config = dict(
    d_mlp=2048,
    vocab_size=50257,
    norm_eps=1e-05,
    rope_fraction=1.0,
    attn_scale=0.125,
    lr=0.0107,
)
MLP neurons of a small language model. Each row is named by its layer, matrix (down: output weights) and neuron, and shows model dimensions 341-511. Each number is 500 + 25 x the weight over its row's rms, rounded and kept within 0 to 999. Numbers have three digits each. A neuron's up and down rows have the sign that makes its largest values positive.
A block is one neuron, or neurons of one layer that tend to fire together. After each block is what it responds to, as a language model described it from the Wikipedia text at the highest values.

L11.down313:460525526474504543492536533489488480517510519493466547478491504507516502554484486499519492481515489500508505510480497513505535493554496456490543512459464508516496506520442547528500469534476502467496500465519510433517492474536449527498506470462511513526487497526499477458505476505485494475556537487509474501490490515498487500436479510493477517480512514513521493493487468509553521514489512483523473526512501569500500466523454514488487463473511508523481515501478484512498466447500515561474523539495463497500502508494
L11.down567:490487490533465455432484500515542509477490549489496494493487462494500493425471553494456504524499520533483502528520467518497512532485483477464510496504530503478518485488528542439526559483444518465514476525480525503515559524497472491511498502474466525541516476523504492455486468493469514477521508477540472503477529500524476501480465517462482499499495512491509489499491515532555519501470506497523526497501470488541514496504486470479536520450484508508532444492562540515524520524494510518524556502501516524482505480473
L11.down703:519527546500523533499489546506490532477470510480483520497503501484470507471505512484528514489528487513494488460525483527506524492464486483500507513512507500483541520485509511492505476472530505515477480512509550529475480512522498494503505514477496513497486501456479460505515509480486504487502510515524529519496476512507519500484508512535514519525512496524526501507555488531497506507509459500490470447500468510507504521466513516554539514485542562521496474508489498526546487512480512496529493512526530500495498514477
L11.down728:485496479463497472514514495490479503531492508488490466474514458485535509505517504497500482510502567480526465485510513497489435494547528484483513462454501469500504482499508454521465508512549471528470476521479489529461488467477525514500504475483491481479539503520486497537493492526488488499488465509491488486509502525577490507462501524513480540475505461502449516488523492472459477491456474510512479483474460513512528458519530473475531490474505538455475493437496488457522496511515534503540440480530503490506473476526
L11.down1271:520561510451534524507507530493511495471486518500534474489472492512468517520508530488540543525493518531515479520498510519472478498531534497520525521508499497532476471497518513507493491519511525454509483542498512511497487495523471559509494532447503520527533531505533477499530481485493498495493503517502524523491492486483486518483524513486527484514473504507529490462506517470516459504494495533453499477484513484502485490509494468501535462447461527522450455484505529540494470501501486497497483515524518530541481518555
L11.down1628:485513480506543515459520502501488498527509533484481567494530497490493521515478532447477501512494515520474571482518497526496509538509486497501544485506500509474490477523495517490484513533551515493523454526527505471490452517493466527516499533487454521535491480497504489502503509487508502466486485478536518486523479520490479504524504483456481526462489503550451464486509512492486519464525512510509497519499495508446455493584524506487501564466471514472475550516511506493509487556503505526519514476483521497482537506539
L11.down1889:481483505474452474495493497500491508515508501450468465480490488518461506514488489500478506541477496495520514527489481543495470571505487492504505524516490491491491508455494456477557490529504467483505472508488518457493468490491483554484508495516487503515500495525478516498505505493528485463503537517494505489452487483487494485487516477500505512500475516469476510527492450486541500506509443530488508474530573510495478479526478493476514493454510524510483458442466488473493498547511566510524512473451499474500509507516
L11.down1910:514502468508486516515507451500505519514536443504566515564529497547459500512508486535501515479509476498508486516514494467495473518459519507507501534512512538486473486477525476496504532474532514500522472524487546526517516536447488502542517461464507518531497483488484469514510489520514490501510525502524498511496490462486507510451546517521490542497518540487497509523505513514505541482510493497550506507502460510500460498484517511539533499496488513513521473491490501497488529473551473478544511520533505484495525476515
Responds to: Opening digits of numbers in Wikipedia table cells, especially vote counts and statistics after a pipe, such as 1,8 in "1,843", 14,8, and 0.

L4.down1311:501513570531513470477508523539499497493541592517496517480545456502474518484460569486484504520489475527563423495494503514484458510505517463534486551510512492474480510518487502493520531502463533498471520503484453509477464531524482485499519497543515510500477530531474528490457523495500471555521482538495468473500498531524510538503495494503472511508505500508494539484464475452481523557518520521490478511469486489475493524528561526472510527503533485496491486517454491543518524515488477511494510517494489487516516522487
Responds to: Mostly "of" inside fixed multiword names and phrases (War of 1812, North Riding of, Federation of), plus tokens opening infobox or table cells like Team, Total, UTC-5.

L11.down231:509492465521484500482506479495481457496504519537483471481515514487499485483465516484493528498507495505567539526504509494498504510486496469480512512499475516521501520493513464502490463490517465519489478470486485480558483486468496509496502505501505483483527470534480462516510504510480482485478481480492509486502516516498511494544472462485490514477519505486524536473526525514485508501479519475485489531525482505465491519484495474483486509510514505496499491505503516489475491490494523515505502550494486487530497542477
L11.down234:513503506485452506532525532490506514491492537483510494471494491483532510467512484541510466470522500517495489518508486475448506503476550504462470518508564470526492521468519486461489512467494447443456544480462477516496447546483474498506490459507484482490520531504470467536494528525496527510472475500467449480531503520476459526515527535482511512531531441498481516493483503519497514471477513520491467499504510507505551457502468529493498464533493530485519471506562498498499489475453500506481517493457522530479482497491
L11.down492:488507512501431489486481483519491503485482505513488511440543519477501478462526491507519475511505462517506454498482500499520512463475501467491476520481513525480515499550513487451510536470472512507505504529501500537512468497479494473539519472530513502512466510509519514496503483500494501489502551483522530529504512496528520514478547545521475465466511492467484479535522490461503566483539523509532466515488476477506484498485514540506501541519428472487475489507513498521522511475499490475539486480439475504534527516499
L11.down701:475528472515533459462495511521490526511531498465525525496533534497486479486484497516499510525476483484512548502510544495489494528485474524497495521514524525466518534515484515500509533479499536501498514507468484483463511496505512483496505458480504516448473499477475523475561495469500502503508551482514512515518504490470523488520495479487495529504505521526527434505537471509505504529534465487521486489478458483470485486512492479517500484514481475495509511515489476521540448528551472449497498558514505487515476504489
L11.down792:489510546542502466500490521522512493465507506484538516471427490515509509454486526493501466466522510511525521495485505475529562541493523501464524488513433498469508509499513492505511530512546495498527506464553473503495533490464538477505479468506503522484551492514501443485502468569531479493514477478480500497472523485495492490471520492500505507487433527472525501489535507495470486537488487495490513471502504519509507513515512527485537509494518488484489486527532509486498499471519520498514476488490528527510488509471
L11.down1099:496532489528484486527469475511494516491527523492488487483491486498495479517468511500515525491523502505500511500521514495514482496472524490491488529494535499524499525463542516437509538510502489518543520488492511489559490507518497485530526517471530489475501468469465473489485458527543486490568465518511487478526509506509485467491465570456505482533539510499498516515501497491506473450499503491492491495500491511472492443495536479536512505542482511512471494529516510516529502468498490527542493474534473501505503491488
L11.down1647:495506484544510486494539507508503438506518474485483494470498474549499477518508545521505483504535529541468452527521499518503488518469519463527518498499516473493537469505538485480488478492513471508513513495518541502484488502493507509453484490488458471492534492498519491501517501506496549495494490472511458538465524502468537487499500524479513514498525507507468514498465454520479439481523517507475497501487551493506517484484446470499523505494523483532518536493485460518514507515450483473525455472530538518547508493560
L11.down1916:495532506471519458536521541512483496529522525527478492569506477471523455499520528497539503503508518495466551497476491508482479494526515486476474471527505494464483502469511499479519499456515514543586525549504446479527456492524531474501518511506493533489493492507559552523465494497499494530502558506566515500493554509531480471502519500495485533512518440504489516496484493511483504473525454513514522490527529517488509521485515457480516495488506482496492524518481512519495475511547524526486488535523520552491496508525
Responds to: Mostly line breaks ending a dash-bulleted list item, where the next line starts with "-"; also the word right after a subject, as in accounts, critics, often, doesn't.

L2.down302:515511496532486477513500471501513573500530495532501479496498554509484491528532501523528535506484525538515485523543498502474528434504471557461493548487525485499496468511501499520498500465475515481465561488459495485521550484507484478510505537495493482476506488511495505490567490495505484515470499501461469492456560523513501480508477478470478472507466487478553456478491499521495478511496506535485488531436488509507509446484451455519551468481539491494466488485501506505541474475548487459499532521455515533544544506503
L2.down454:475468461493508494498484484462483492545506517530491512467541511483538509554516498496512503481515510503478577485499499503493520494471512516480520451493516498507488466482518511502521517512546506517500515505506476537486492483505538519496527524472442476501477502467557453444484502451496501508513527508500487507503494519501496460499527498490492502483498505466460437518518507502519526508516490481507467487503495543489454522486500460529539518518485524456496499507516526515496509493495528490487523509476478513493511482434
L2.down484:495471463505491537532527470449539526455513511463482473492531505489513512506468481508479511502492451475548494508488546516510525512531482541501513509495482512468516492493534506492496471491518498525560505509491509548537526505506544511490552501519483497542537478502506499520489492472503498488527499489485477485493508496491532461533535494455498503530494501477510513484521509497424469473499507550496432486521482464512539520499512446536509510513504508516460534486504532496530510540516521493520510536501489554517521503451
L2.down837:484514507533533466521547500514491499497524518565496478517538532534511480500511499513533460516478509500557480530503500528512499493520507487507481525503482518490478481496537533484511464479479487479486557486553539499513510498511458537505461526483500537487496497463535542472454503462507468480464452499497469508492493490494495503519497477476498480519518534501525457522525525530499457482527511516489467540457491511504546452489451575455519489455506487501472518455538557526554513493537508458549489504508494515525516480492
L2.down1135:509481515514478469480510468528481488517492515474514524474492475518497508510479496474495541470519501499509501508521523509462481499477496498522511483515430484492514466517486466505506503476459486520460486475525497489512477502463495521528527485486509478542556477513490511487510465486484479493469509501473487453490489502467481517542502478483490512485502490528499445503460531506500485509520509513479491517463483489469515512471456464495522512504501541519474509446516541528498499469550480467462470532478497522471491517510
L2.down1333:521502473533479511485475505532541507505502482539489517499515543481517482564477512531463495537530535493493471536524510492490543460462503494507514501497492504493471497509450486499495518462492548560475485496510511451478484498491522491489512519484491488475466515489504496486558487477558471488496528510485453472515532483503511505502566440449495499517471499499461502496496490482551487541516538508495473481490493486482503498464483515445484563511513471496471489467525508486521522478496476462485497520442502514521504534487
L2.down1759:479491521492513487516516524489499518538493505456476524484464481486519472556498500531509468487447457480551506510496542521462514487484499529504469421472506453456494493480499526477502469503481498481455515475509505480532543502493510501489536527539493487499469511526499501491501486466487491526499511491505504486492502504472480484516477526509478504486472500505537502485483523536502487513511463505471564509467487480499535531524507497494500474498540500501465488513507494513507545523478566472497500527513536491492484477488
L2.down1922:516487502512465474492469506487507497537522490457478459524503486559527482538481534511480535527506503482505482498514458527484497503494527471466510523500507492523497485488494518452479503481481494514485520505497545522511493495524490465508551502517481493501484531531560526494484462475489451454497506520519484479507499495489506505491513465512486485530490496433528502492513484491538500514496492509443486526487451534477503483519501515524522543523468551515479473457490503493498493492526517523524539525502500492526547457460
Responds to: Digit pieces just after the thousands comma in large numbers, often in table vote counts and statistics (10,885; 9,459; 7,798), plus other inner number chunks and occasional mid-word name fragments.